From a checkpoint of a small transformer trained on Wikipedia: learned positions.
MLP neurons of a small language model. Each row is named by its layer, matrix (down: output weights) and neuron, and shows model dimensions 0-127. Each number is 128 + 24 x the weight over its row's rms, rounded and kept within 0 to 255. Numbers have three digits each.
A block is one neuron, or neurons of one layer that tend to fire together. Before each block is what it responds to, as a language model described it from the Wikipedia text at the highest values.

Blank line after tables. Second newline of a blank line closing a table or list, before a heading or new article (==Transactions); weaker on commas and mid-word pieces (ab|d|icated).
L5.down84:172150115097136167135113154103129143115102135126097065123114170134124156162174154148175117148118134107165149094101134111100119103117102091079138149095118129108114159165121122110174106161107127128111142119135121119113132077093134094072070137112146128111084094122112092117124109139102124153130090150147106133152100142131160113058169134132177126150144150161087171138145097112128091110135
L5.down126:118111147150131160105122094112107099134141121073131088121111119142113162130119152150079089159121174141095139139133142113140143126131128140097107140116105082134176136148134089118153162138077150116121161192152110105133086105146101108098131094122128135124120137129112151165137098131067123152103137132094141118153177138168171171132121130114119078147146160111100130126166150098084138130113
L5.down185:114135128104176112079123121152129151119123162140160117087125140163099098121110142141107118126158105143122136119141108145120136162100117103118170132119101179129161147145151138112139124099134109129114121138086129150101097159126154121150120120119123142147169137119142167165115105157124157132093129177153077100153080157138107109109085098108156130148120148136126085132104081125176132155101
L5.down308:153169151145153133135179147146119095171103078134115141095104150141119100144135095099111115126107118140150162144113090142075097100100149130118143156123127140152087079134147144124119147132156148149152145113129095137193144122114103154125171109155124139121133163121157127152137154162128097125117119126134166089144139089136096133117093089120149166133152144158138137113127161130185124102098
L5.down319:146151108164172099142191157103098140157120073114119131128119113193119132107136154097124162125120118168131132167109102124136174100171153110126095080131140150134159097132140096127114144089152077105108141153131148128118109139094164126120108121150134138139101129095125130149151126137121149105131119172141129124089138132119128115112169139099167150085106185136131143153185159121135093152108
L5.down329:092085152160133131097163123207133140140140155144136118104128094129125089151139170128127102143147102130115116103167102115155155142120128140140098089139101132127086095112114072068185147136125112146145138122079117154159141117122088142115122127153129090151196170140116096124108107117123130123132131142143132133150142124119143133138130107132159147094118114140131189132137155092151124158102
L5.down375:130154135143093154116100121135161141125131150126142111084154124147068153094091096109129148100101129115114185153138136143099104110168118137158126106145171119146133091132138136167127119145186125101145131118124149146153121117142092138141105144121147151138109124149121136150121123158107099103117112129146123149157128083152136079155110116135117108116122113130087164141185132137136161147125
L5.down440:181106076109164106130132098098129102139111124124127125118106114151055136096138147111085097108111102122157136117115121112091163153132134149111129151131143139133147129179130125095147120148142150132129143099132132092144088130113151105114145081132165110123178126078137124134091185141131151138156116150135095125129130126177156117108151104127150127166125140116120122087141099086171102175108
L5.down459:152123119155113116135110121129170091149137119173148163126101120124093145142137117128138143099132141090137144168087126122142141169135128151111140115111156138119159079110107095168133130152107096078118129113132138147109118134135125163140137100137118083083140161150160131100142103103117128131123110133153128104086115150142121146181076124143167145123169175143106141076108175136117147177141
L5.down480:103139110110163167124146149150147125145172110118064124122150166137102129110167156145188094096135143157161133148129151133153112110145156100155151168156151138140141125129122143098193093137145112136139092111091092165112104138128115123096098115129111158083125125112122087159160105110101115130149119137100112145150090170132150087117110130109111094132098139135118103157120136137141130112129
L5.down552:131145144106108105084141142116142121137123168158118137148081115159119140117099150141152073172132118098110118129147099111137088108148107116138138135142130132121113147143113113125113188168135113125123120094150120160108130123097132101152092139159089141151156124113113120158104103128139088124104119162123086107130086128140132143118131126148128112099140103113139163127146074118156142133188
L5.down581:119081132095132115139101118134139174128165104116078136135142190123132139068137136205139153158151159115132176154164134109166132125161131161088147160129145144112118115109110101156122123069166125074128152100115151099130125127170100119156173119102119115099123105114086106151170161131106127155141124126144139118076176170132120131112177127122133139131091093202129166118114144134085141060122
L5.down686:171141127111164067130103132127149136134146112159087123108098108168122112163187102133145098128163145132154143097112090087112135140102129116134119123125086114153144189150137109122137111137133143158161118120118169139159162127084122146111127082140103132161092128090067096098101129166109125138141097119099088148138105153101108094169102091113137132115179163109096123107157139115099141129136
L5.down730:146116144100179133119124138142123151138145106153102124153154102127105149118147125118133135124164149117127119123136105080098121146123098120117117110121098168130110099121110122126122115111130123136065105109144120155130160102140137146133075132140142164153144113128137124100083109156060123102151134143126121159115117202118156124097132148119126094148087123143157110100146129172166161128110
L5.down847:161107089106128122141079127137169179122134151118088106119081171144093139144172172153165119117133119100125158102167138070079106108132083102108128153096148153136147117133156137088144121095092155125140146147156144115181135147133131106122123102095128098120165119129108153132132158133141115150128095118123093120117123112138171122078121131119159132133101168148078127128151165141130161112120
L5.down1016:191121118155114150160056120118117143118157166119137090154135098075078128086104161159137132140089150138144127091142120139107106082125119144151147122175121132131128124131132120128123093123121170156142119161156127078148130136115141135124129137110145140093133145147134143131135146124161102099133130123160130152115164114150119074147165146127147128135117119173106125100117160157135155059142

Passive past-participle endings. The -ed/-d suffix completing a past participle after was, is or be in passive clauses, as in was directed, was replaced, cannot be explained; weaker on other word-final pieces like act-ive.
L5.down88:157139120194129135140152109134159099121116139134113130106115149092111145106124142118138119122104154138135144122133093111125098100129111127145158117143112113095169119106118158092102189083120113087123136135136140134090114150155100137165144120143135109113131137086143123131169143129156142140140107113130157127110118081125132095143101133106179134159098085160141125129124111134108127117131
L5.down195:143088145142128159132157095159150151109098146138063095142174098091121131129095151151180140130143136126119088122118116129107151114142099119123101137103174103108140095184110135124118168123111166132124115119143119132093087144125133117113146126105130092123156151136143171108107074127121155148109141109101112161115093093116146135106141167131099106157096102121138148170100123117128167148110
L5.down215:093138129159114136098167085135103102087113121066130145155143163125088140117098151119112115115099142152109099103120136148109133113147114104155144144139184136130088127080131129148114144154137147121147121140123165120122179152111136087122126123142117147131166116146154168138111141117128091115110124092146097095129144064142068123159126137132120095103160214125147156129136155165121155156143
L5.down219:146130117133142139146140140136152152110126174136147135143121109137108054123157133164111086152100134103145157124135115095113101105147125132106134147112160099124101116175143118140155061140133129088157101121089150126115133117129114130132168117139153109129119135146132160175097152177100088144179166163123091063150119146153122093138124130144168137171102128192131157106107118163111115103124
L5.down228:117147152113135127134147170131137115136130121141142116091167151130143130073085114135112119151152187146161094171139114124136114128110153108098156106079120122151158127123170111154152169143115141105098121116117139138089117123118117121140139133112114154127090130094151141186149135138131134126167103126107129106142135079142149157140097119187118158136114125140117103139147117140158130124087
L5.down233:088114110161184148123115150149145075132089162173089126100148150154129124139107137115105121131134131087070128152142144138165125123124118156148126148152124093124131132136109146145121129146129095140059150174105117152122106143092150094131137163114112153101127070113140139120132109118146160159170133093138163151131100077146122090163067126168113113152105103102106164142155108100146114084128
L5.down267:133146137128094069126131126099093118149113143162099182156114110100086148081144121111128109103150154187090104141146169124125146159141146155114141123142118104130126160133113115185087105140123092144109130151137123137168116130127114118098153108171145119132124131127106168160123128097093150089142104151139140103124165114148161116128125160129128126086145111143144109094124161105154157176135
L5.down276:139141116142126106144132114125094146118121130161100141145145169135112096127106121131188075147117195165165149099147138149126136103165096136070156140105129116133111165133107111124075059086095137126124118164134143122163128127105120121089128141165123109120121133152135124150123140160193114131147174140117128165151109106090125138127142066116150115128129120125155103128110181111163133117135
L5.down351:106116083196146143107100091114123094068128125127135150146166126079143122160111115096130130112103123120136103124131123120137119108172126119131105097163109172105138069113090140140185104114110120124147144189172155099113087124138160146157133155148088121138137156124076124135148156120134137096132152126204146116109095089185171130128119127124120122104146101093124102152105125165112116140141
L5.down420:112110092169101125153130136142147163193086142117115125160142104090128122150092137135114126120130075145130102155070114108167098117143175137165117150117121107124116145148154159113173115119107181124105157070112118098143127149093132108136113101136124121120107151121145130144117124088147116096110113128126098179109118137133143090135157145103118098135086134108103175148116153148094145111151
L5.down428:123147123160098169143077102125075156145126116125138146123147107129170132137151123126144145129121165086107134107120120116092147109121124113115123122109135110123118127146125182129119092106128119172115156112126103159148123142126116083130117146123128168137151145104126107111148114124093139151153110120170149146087144162136119100098127094129109112149153166144163079119164138128147110162121
L5.down493:098157118122126110137148104118103139145140153131112154130095105162132128104150122153124120159146158121135163149163120125120089125127125107125117119137105101148123097139126138087199099130110119128143157161148138192140099146084132129146122080172103126152105121123106112112140133149146170107131089105087114125109101155127164150161140069120120121112140147076127113124117104096091138171133
L5.down589:141138136130128118140142162109136135117101125150129106150150160136119179122156155161158082101150173094101152104165135102122125150113163093132121109113149138169155136102106106177118119117118134140084130149156115132103122138154115116147111183145130095112127101082112088113203130154120077085127084141110123121129144085083157115141114178167134130125090149147098095139160090119140139149108
L5.down646:141109110180137114125101096090128142106114122159153119103122139143133128138127115142132128110116121132112140144140087100142147136123112145127149112104077104118131060124078136126101111140101108126145123166132155139130133103083165138180157134138123145181107106170106166151087113122121123142105148154119162149108157113124124104128066098097144125101103149133158170157128131113130104141088
L5.down667:134162079171147153139133110088140088086143137100147095129100088160154097116135123104165141177127148110152126145139102080135126112108113119118169168083084125095113105131102116147080111111155119116124115147118181109124144124132146117139164123148159141146101118100109127130108147128114109142187096104121124172125121129117160149130107130156128115152178155104185147128103119131090107171104
L5.down675:125152144117125122109129141109088185140088114162166132150124139159106153109118088128135096129119112132101105118093156105141130122107127145114082176127097083152163108143149130133119145129135120120092142125136066123131171159104142101126102117152134156133125152120120107067158133143139107097162159116183122160109097125090143125147098115121123099116163114171150141114145159125122104144119

Mid-word "s" fragments. Single-letter "s" pieces inside awkwardly split words, often a doubled s (assas-s-in, discu-s-sion, profe-s-sor), plus other mid-word splits like Escu-e-la.
L4.down463:106152112094095134146129097132172123160127160137127132115134129130088103120096107126136187122143143113173167128118134139171085107119135112072133139133155159130102104161095146128112098156149125098139124139124161149127154127079160141074161124093105134135093145156124101138156086123109126166121143138139123171100164111110137164105139115135092122115091155124139117197151136143084119121086

Past participle endings. The -ed suffix or whole past participle of a verb, mostly in passives after was/were/is, as in was found-ed, record-ed, used.
L3.down158:122130140079137134144099118097100108129146136139112124192092137116155085138157105142121138142145126067101125185108104127172118168092117139128138136120137125112145150120127155122139134153127090144089148125146088141093141138146148089156146108144154134132104147117079162110117142152149099148111120114138194171130095126144138111127112093127116162157120144144107106100109090153109108120105
L3.down198:145155103124149147145148123129144098137156113148095126131085166120116112087136129123138130099111118137106127097138149127147116133099112111123096107106118113109127134098108149104118080124094069151127108161138104116129163130157120131170162141139142110135142099127112136111142163097164172135119138074133156143141095118101119192198127142115148128157183131138112090156128122152164172130136
L3.down325:150098142141117130109115084156132129090161097091135155110134094127119127140169148123141123135192141107137116098121125127129113148127118179113129152097102147124155164139121130137140077140130168122106100106147122133125146118112135177119110133100137126167124153125124113116147131116096120122129098100112137136131086142127133119150136165098081102099151141092113182156114174127071061136124
L3.down612:171138160096143100186129162078107138126080131097096136127070144141118147169147116129109092086096129149100098145109108111153137124120105120109134149147138095119153147111121112114185123121147108088132115154153088136112168167104173147140172067141130147143141117115121114094126079127153174114127123119166146081142123145128120138143131129119133138123160151185149136134127112143070122159108

Split-off letter s. A lone "s" split from the middle or start of a word, e.g. Con-s-ervation, sub-s-equent, pos-s-ible, s-inger; rarely other fragments.
L3.down34:146072105125187124136122147122082138111194151189106152117080107123113115180107108131127134168134180132096133148128136141114173171133149134132140114118144138138132070105153147149162149118169102145112120145088081126104142120142150167147092148102130121105135127155140104133106102143151126145200110143132106122116105141108111156130096173151131070133098124136141131115107101107137104139121
L3.down166:147134133143159162110117107103107127133125134141105133110142130133139156124113158131168096108122143106152142112168131137116125116111143162155139140083129103118094148103116145098149157088118091105125151183129125171065099109113112138113131169124134134132144114092112118143098121162195116141098130130137130122165148113147157132138101167139176137144158172110169144123131121133091172091151
L3.down235:138152118152146117077077134111143136086118151153080097120097119160108131117138103118131152121184149109132137184103154136096117128140151100067119102134104151157142089116151135117120132123125101133140149169076155109164133141135156098161099153142100120111100127160125121136184088082154116081140138133126117108116103089137157123118150163087121125150107163137135170107123138096115133101114
L3.down799:126150143156117117132147097120164130089124109103110122097125162136132141106138134181153161133103091121154170119126103148080101099127128107101165140126123086164121107108112178094111117104158109128158125137108163099149131138129113135149093136129098099139153166136141114159152145130140198154150148109104144130147133128154115091158153126116182102140114141161146190103115115136106161139151

Number-next separators in data. Separators and connectives right before a number is expected in tables, infoboxes and statistics, such as the ( before a converted unit, the colon after "Total length", and "of" in "average depth of".
L5.down69:104152154120134135105126107179149114133157168108164130138141133105162132150143175100110106145157113151125098076123161124157128104133133148089118178082096097159120148116145071179093148145129109111109140127147112091160107170170121126129139093109109158145144127088126121114113182109146129118085148149146124183102106082105149096126098143122159166128125091158116177087157135128164134145095
L5.down164:103092128116111128081152134169084129102144103070112167147119103145147126124163108133130153107146133086079098092108146163111160111116179139117136136164189128165107143143124098139162111147104141151135172136119148126096115134132157123153169101165105128136133112096150117108145115150094109149149129128145101113120114111090084100124132137140137066138106095150156125143130088097121121140118
L5.down282:132113138147089150145168146149139114101184080131109122113112120104155121130098076134148131098141107122148103143090104157088140136158160123151133164115134119130155134109150090108143168073150194103136137131179163144123123136126138128146135141167165121146103121104109149123119102139158093111094053132130126165140118160119136123119136141139131143136162117122120148129131145150131123121183
L5.down298:138127134178122142143149143081127116132154138095089102115147123171120161110143171121121099122144144117109147138099128167094131134131098166116170112173087100117138148167120130090108110131114126145135153144145098168128132157082116110186134152087131118133130125164093104128156080094138151140156164126117116111107104095122140136116165151139070112159178162108067108121130173127157131155152
L5.down332:136149141115119122151162112157121117132123112127131139104192143167126136125161121154092092141133164085093094142165094112102102126137144101128143085107112137126094154086145126123146126119139200145157129116122134137135151149125137095142114127148105101102125112137133106132141109163145186143121119129134172123112110124119175161150071105093132137168077146156145107140128149089138060113098
L5.down353:154089106122196134151175116179132119107131120098111186110140130131169101114096130102122056125160124134117147132170101087094119153117100121107146152119109175089132146086102102141129135109128132139101129135125115154123123155132128113151091191144133119174130159123123111136118128126144110120163103171167128129132122099109154105094146108144138119143137116148139107149167119100118128130132
L5.down367:115117111116136142132131148138138185145134134119105118145128158133146125163105089103156104147121125094145097135125164091089162113119107131130180163162167119144118113129129107109116136107144106112136138088150143111097137124131096141128174137108125130127170116155119137134159117135109146120090101088132124189117099123081147125087152160171099162110115133136108107081122098118111083068156
L5.down377:071146150122105122082120145106109123117116090111127135120122157110106176123164156114138132117161107092131148138153161128132174103141134096136140130138156151162103159102124135117176138114132137147136110121096127124137158146129140164110135157100165137125145149143109093094174140138146098127121130105160060137142146135119162144089156151163106159116110125163109159119131113096148156120126
L5.down449:134119130155146124100147146131131088141089121177135112118144121140095154113149133134120112149157122112156140111129155140113130134129156141116113087121088089119145086147132170114100185131118133129150165156119167096138121138110143125111160141108172120104156135125083129128167140081141084081102183170135151072095201107130115114119185123156112145161116178119154125138146114155110105131117
L5.down614:138122138138079164135135154109118107134151135146114120156117115123129099128106121120111103134134148145106130083133158086091108139124092166094116106162160093111132143099105117134150103150119173105137160113147134150121101172087098107100127139183102092140142144097116135144155124131130163122132118170135158148105119141148061099091114142107110104128070146088124138136127105130122139081142
L5.down663:122144100139109118104139144168127111103110175154129133160134162160107135131160133092108119101162183093127079164115146125136117128143130102119124079140118176077148154099128146128076134097109131124114150102094141141110121147116135081122151165147150154116143160159130128130130136145109119088161114130090125108122137081154128120093119135132153107123125099107110105122097143139139121160132
L5.down693:110138110105148099114155141140121135128158123125166109098102160099100142157146120154119142156113118114161149143185096110137149110119127158109086105133089162138113116071133078107134144110109138128121176117148131125118125115122144151139181141102157129116138122134096098146144130123139160086088113143131125144154144126111131131056133110162113082112097136078108133109155131151110132189132
L5.down727:148159119109101126096105111107168100117142139087097132107163109058165131088156127130129107161110105123111106143148166135137126142119091102123117201182110129100162087136134113151142127111113096123124114121122161136137156123110087097105085098133127159129153131147129156109151114118116150094131157123132097175150082105162144137066169175149111137108101093143103138104125105163129130181162
L5.down781:167138141115129109096115135136125159088105115134109124140115155143159130109080114120134148152103153102092136111161142148159134146132149140113184116106140116121055133112112128118181162176130139122147121109127134125159134135117156135122148095185138164131115132141149122169146106155111071128122135110149095120081140135125162105140163180165095100146121129153148114148134112094095132134117
L5.down928:136124126082125130163113130113065126103146098132124119127102127110097142146120146111124113103139115159117127140147085159129137103128160192157170146157121143136135125101154114133123155121141133096144148097179103135093108120129105142146152159120118096196162094123148115119156135136170114112125103120148104164169111070157141144126150090115131109141111156115147133113146153150150135104188
L5.down960:123112151096116143158123117171111134128174121145156147134100128137125129131125106138101093147125136155172135112157133135120130155114124119118159126114157134131137146120149120136167150110106126122129119159132095150123112132155107159102175133168110122104122089117146135139102133103131120154122125085145131132139155088177190122096123135164098147111111149144051136145183117137123123121147

Mid-word fragment pieces. Short word-internal pieces, mostly "s", inside words split into odd fragments, such as po-s-itive, po-s-sible, discu-s-sed, cro-s-s.
L5.down46:114121146121114111148096103121149153143139139116161124168117130131128087150139103124104098141115118092101090119138118136094151140147170118120112083134140142095143129089123164156110115170105152159083139109113124114155119130152117114135153094126157135106142108096133073121159115106123152103140122166125125110153150162152162113101112138113133112114096111085124116095092179203109130098139
L5.down95:095104109120129157143135161140135130135063118121120115090149129150171185136135132111183101162083156141143126111103113135133140140114121151144141145114108062153120104142137142130088123126136169130151150151098108154098125118127130133138164103123116121117101134130133152120108121134159095092160146117096127133128116099159097133138124099110093130107108087126137173115156157097141093130165
L5.down269:122149105160122131155121150132127117149112166147175144153187131140108132150143136113121086150129116163111125091122110156121108151121146166148126076120130117138086146139130092142134110136138105131134083106132100110139153160134150121101127151192174112126122162102107121090150102137167108078097153079107153130144159107111130104131106139118110081114138094134140132133144137113154175107126
L5.down343:116168139128116129140136104136128111116155127129090146110163143132082124103073148101174126168160148126102148127116095128162140142141150158120148093139174124124131112134130111153093145064118122082108130151093129167107123142081079150086114166136104108116123142118118117140139120098092120121108161169114161123110141123151128143129140153116086075148119168143111148167103152141150155193143
L5.down346:168141119116157129164113144145087148138147094155142133165130149094102120155128137113118140127146084120164119129117117193134135154175115154135181123144099101164142096133132094099108141156115108173102079152177136105154123172098155110130133127129136173103157139130111103141162136107115127116123102110133139110159126136120159105138128086134133099131108158136126118109176140146118138053125
L5.down368:098129133166101164098112129105133094116108133137163194155107154112154121131103102101148152121156126119095149145110114135123138107118108109149112134163124113126145129151122096120096094159117089092118141141124138137105105120153131097135134169141145124121113151150114100132087080128111100141102147174133182095130119132147125127157093151155120132136145150095122143153144125168153126148089
L5.down404:109170128140119116120115145106139158134174150170144080060159121121197146134168132158121137129109137120155170079143166165080135081078131070137142117079119146135125132099112126152122152089131091079140127145126126143150130141115124123106082148182150129152100162134134110107168126108127149196121102137105134125138133096109158085126162091104137073113156109133129134114142142102100139161149
L5.down414:121142140118116200146154106161167143094147110103104133104142141130099115118146108147098119126157157060126126144140129088162127124146189101113173130151135118129109117121175144130091112116146123106173132124116122120194143134146127140153139146100128100120120129115132169094101128120149131085118175124144155145130130103124121144117148103170176132127120136167089120116174174118130127116130
L5.down468:117121137154091183134093136151193116095085122148094130117152144150152116172144112079085178122149103047129114137150132137143129134124132163136128089137133107101143177145122112116123131125105118112103131117133111125136135094134152138124140129142159127102140135112102113129138119140136109138158114135074115126125148142132118136178106118093202153091099086133156091104163129150094134125140
L5.down491:126138147160126153164113130126127145125114151152175157140094094127126139139119160114120106141096114124130135098101107087118098119086107150145130134125135110120116181135122146117136122154107119112139115120096120105128107112164112120136067156109106117131134133124173150109123063165127153100125147147155146123111125145158161094148113122088122144160132197130150155147136118154121133136095
L5.down587:143133124147114131159110120089120142115092141150090135085124136147145117174141089148129091124123165134172104122115170152110101116169097136073112137141130137127089059121109148122151097131142098130163163119155112159098122141133158145142086131123135174092130129112086133099153082167167145127134141130104131128134137120122128141181115125151090133095142140132117152121121102113150153143099
L5.down657:116091124139110115175156151154125122143143149099163096178169116196162129140130073138134142139138124154118105125112106164111126073111136136174118121113095125122198159137125135126139145151117099120116116127170104148115131081141133128162099099087122133129139119160112131143110144128153174102115105083120099120097105118128164115135110143129149091114132123097133113137148135113111111132128
L5.down768:132161162116121106122199116152150154092104110108150152093140144136112129153152154115130149176149116078086133091112125119147133114163105120134158154130096125084107167126110136094120138088147152127132116118112152137097111147106130146128124142179114112105150152132127156163114112106147097074151134145144117117175114109172134035110093126115131134121165115105143146125113133170130125154128
L5.down825:117166172160109108163084139134142143079157121094098111123151156148135135100103126106144131109131118123106129147142130131144121131086116097141138120124147123087183143081109117174070149137171122143083104134146095112132117146129123159107124122126126109151155120093152153127155064118164109189124134156151167162124144082149092110186115128123124124122149119137111141129146131122097122131096
L5.down861:108128145136159130086152121102144128122123172119134136128134120103147128105080124125142120153134165136153119136150153109106176150117118079140097166161115115161143142143095119101117107118138158143142166124173127145085128153125120111131105116154122169104111126118149105089142071112141139138096052129143125143121083102122128138147125084124135153203160111201122114137123138142142155117164
L5.down993:114123168104139160084148134119150098072150142136089153115117124095143127144113105113121126166106170118137191119128176165122153076151125157135143127172138119151146173117146101127134115088126109126151121146114117122090143156153141153123130121153103144089152184148068141139167127144159098129134120119148096118182123137115119107119123118122132150118119105086099134110131105145133135122136

Past-tense verb suffixes. Inflectional endings completing a split verb, mostly past-tense -ed (critic-ized, maintain-ed, host-ed, incorpor-ated), plus other mid-verb fragments (qu-al-ified, in-vol-ved).
L4.down297:093101108072167120054080104118136164138130110132148137142107119159091118130111147139116110143109148131124159143119121165167087124133098093094130135118111179134147104115119144117077129159137075127086136102127094136133142132114116129165133192123111146140110140159149133140141126102146143137136154091140128149134139143106112128167151130117150147104174102115156110167092109129131113098110

Token after numbers. Token right after a number, mostly in stats tables and sports scores: the cell divider |, score dash (25–22), decimal point, or th/st/'.
L3.down308:102119148110097127124153158118137138147146131136116098091108124112137155133156119167143144118131126128077120138137123123162151122113122104169123119146123177126084156139122126106122122163139108145145139103123077130149082108157087071107164119145158143142125096120128112161083134165160150100131146133126129145124149128169116144180107136172139119120129108089134171154138157170108166182128
L3.down384:133061125110115168138072124127112144114145138168093138093143081126105147101131094144163145108142112128132078144109143156182162155122133140116148165120142127054141150146140093085105116131098106170124158169138102122114080123109139146105151159099118158115082128142130118131121115123154100098110171134083139112108137145156101126151131101125131158139135129122159100137147106130092127123146
L3.down699:153110145149141135149111162164125115088130124084150114143109112147134132105074073146122116121167090112115155121126119160129120105158145117140120116139157116123087129118120124105150097134081165141102179174103102136114099133114121127139117145118119124138146120126125138140134084139099088145119137131130129117097128113109120129164086132140137097132122087163194121138169133076125124175126
L3.down835:193107114133151139151107099144088126134119117136113145099111094145138110099155138125136144090109094127093156116111142132135116122119147117134145145124098158144131144129085126118122117140095092113215145150150095132127122131125152138066105147160146160132116165135152160129124114161127093168136071101120120121127093137147139127185134140140118130119129125122155085175125083138130177131129

Blank line before sections. The second line break of a blank line ending a paragraph, table or article title, usually just before an == heading == or a new paragraph; rarely list dashes.
L4.down283:123122111142117164120121121130118125101097147145106100117139126111125135123140142127171157128139137153169135161127118110103156116160151111075115131089122146155148128133147151115124160146189129078136134195130168143122094135128140124129109116144134094103083140098123131100206138132115089198127130119110133163091146106109145116090162120071132082135176118161068104127144126080128132139099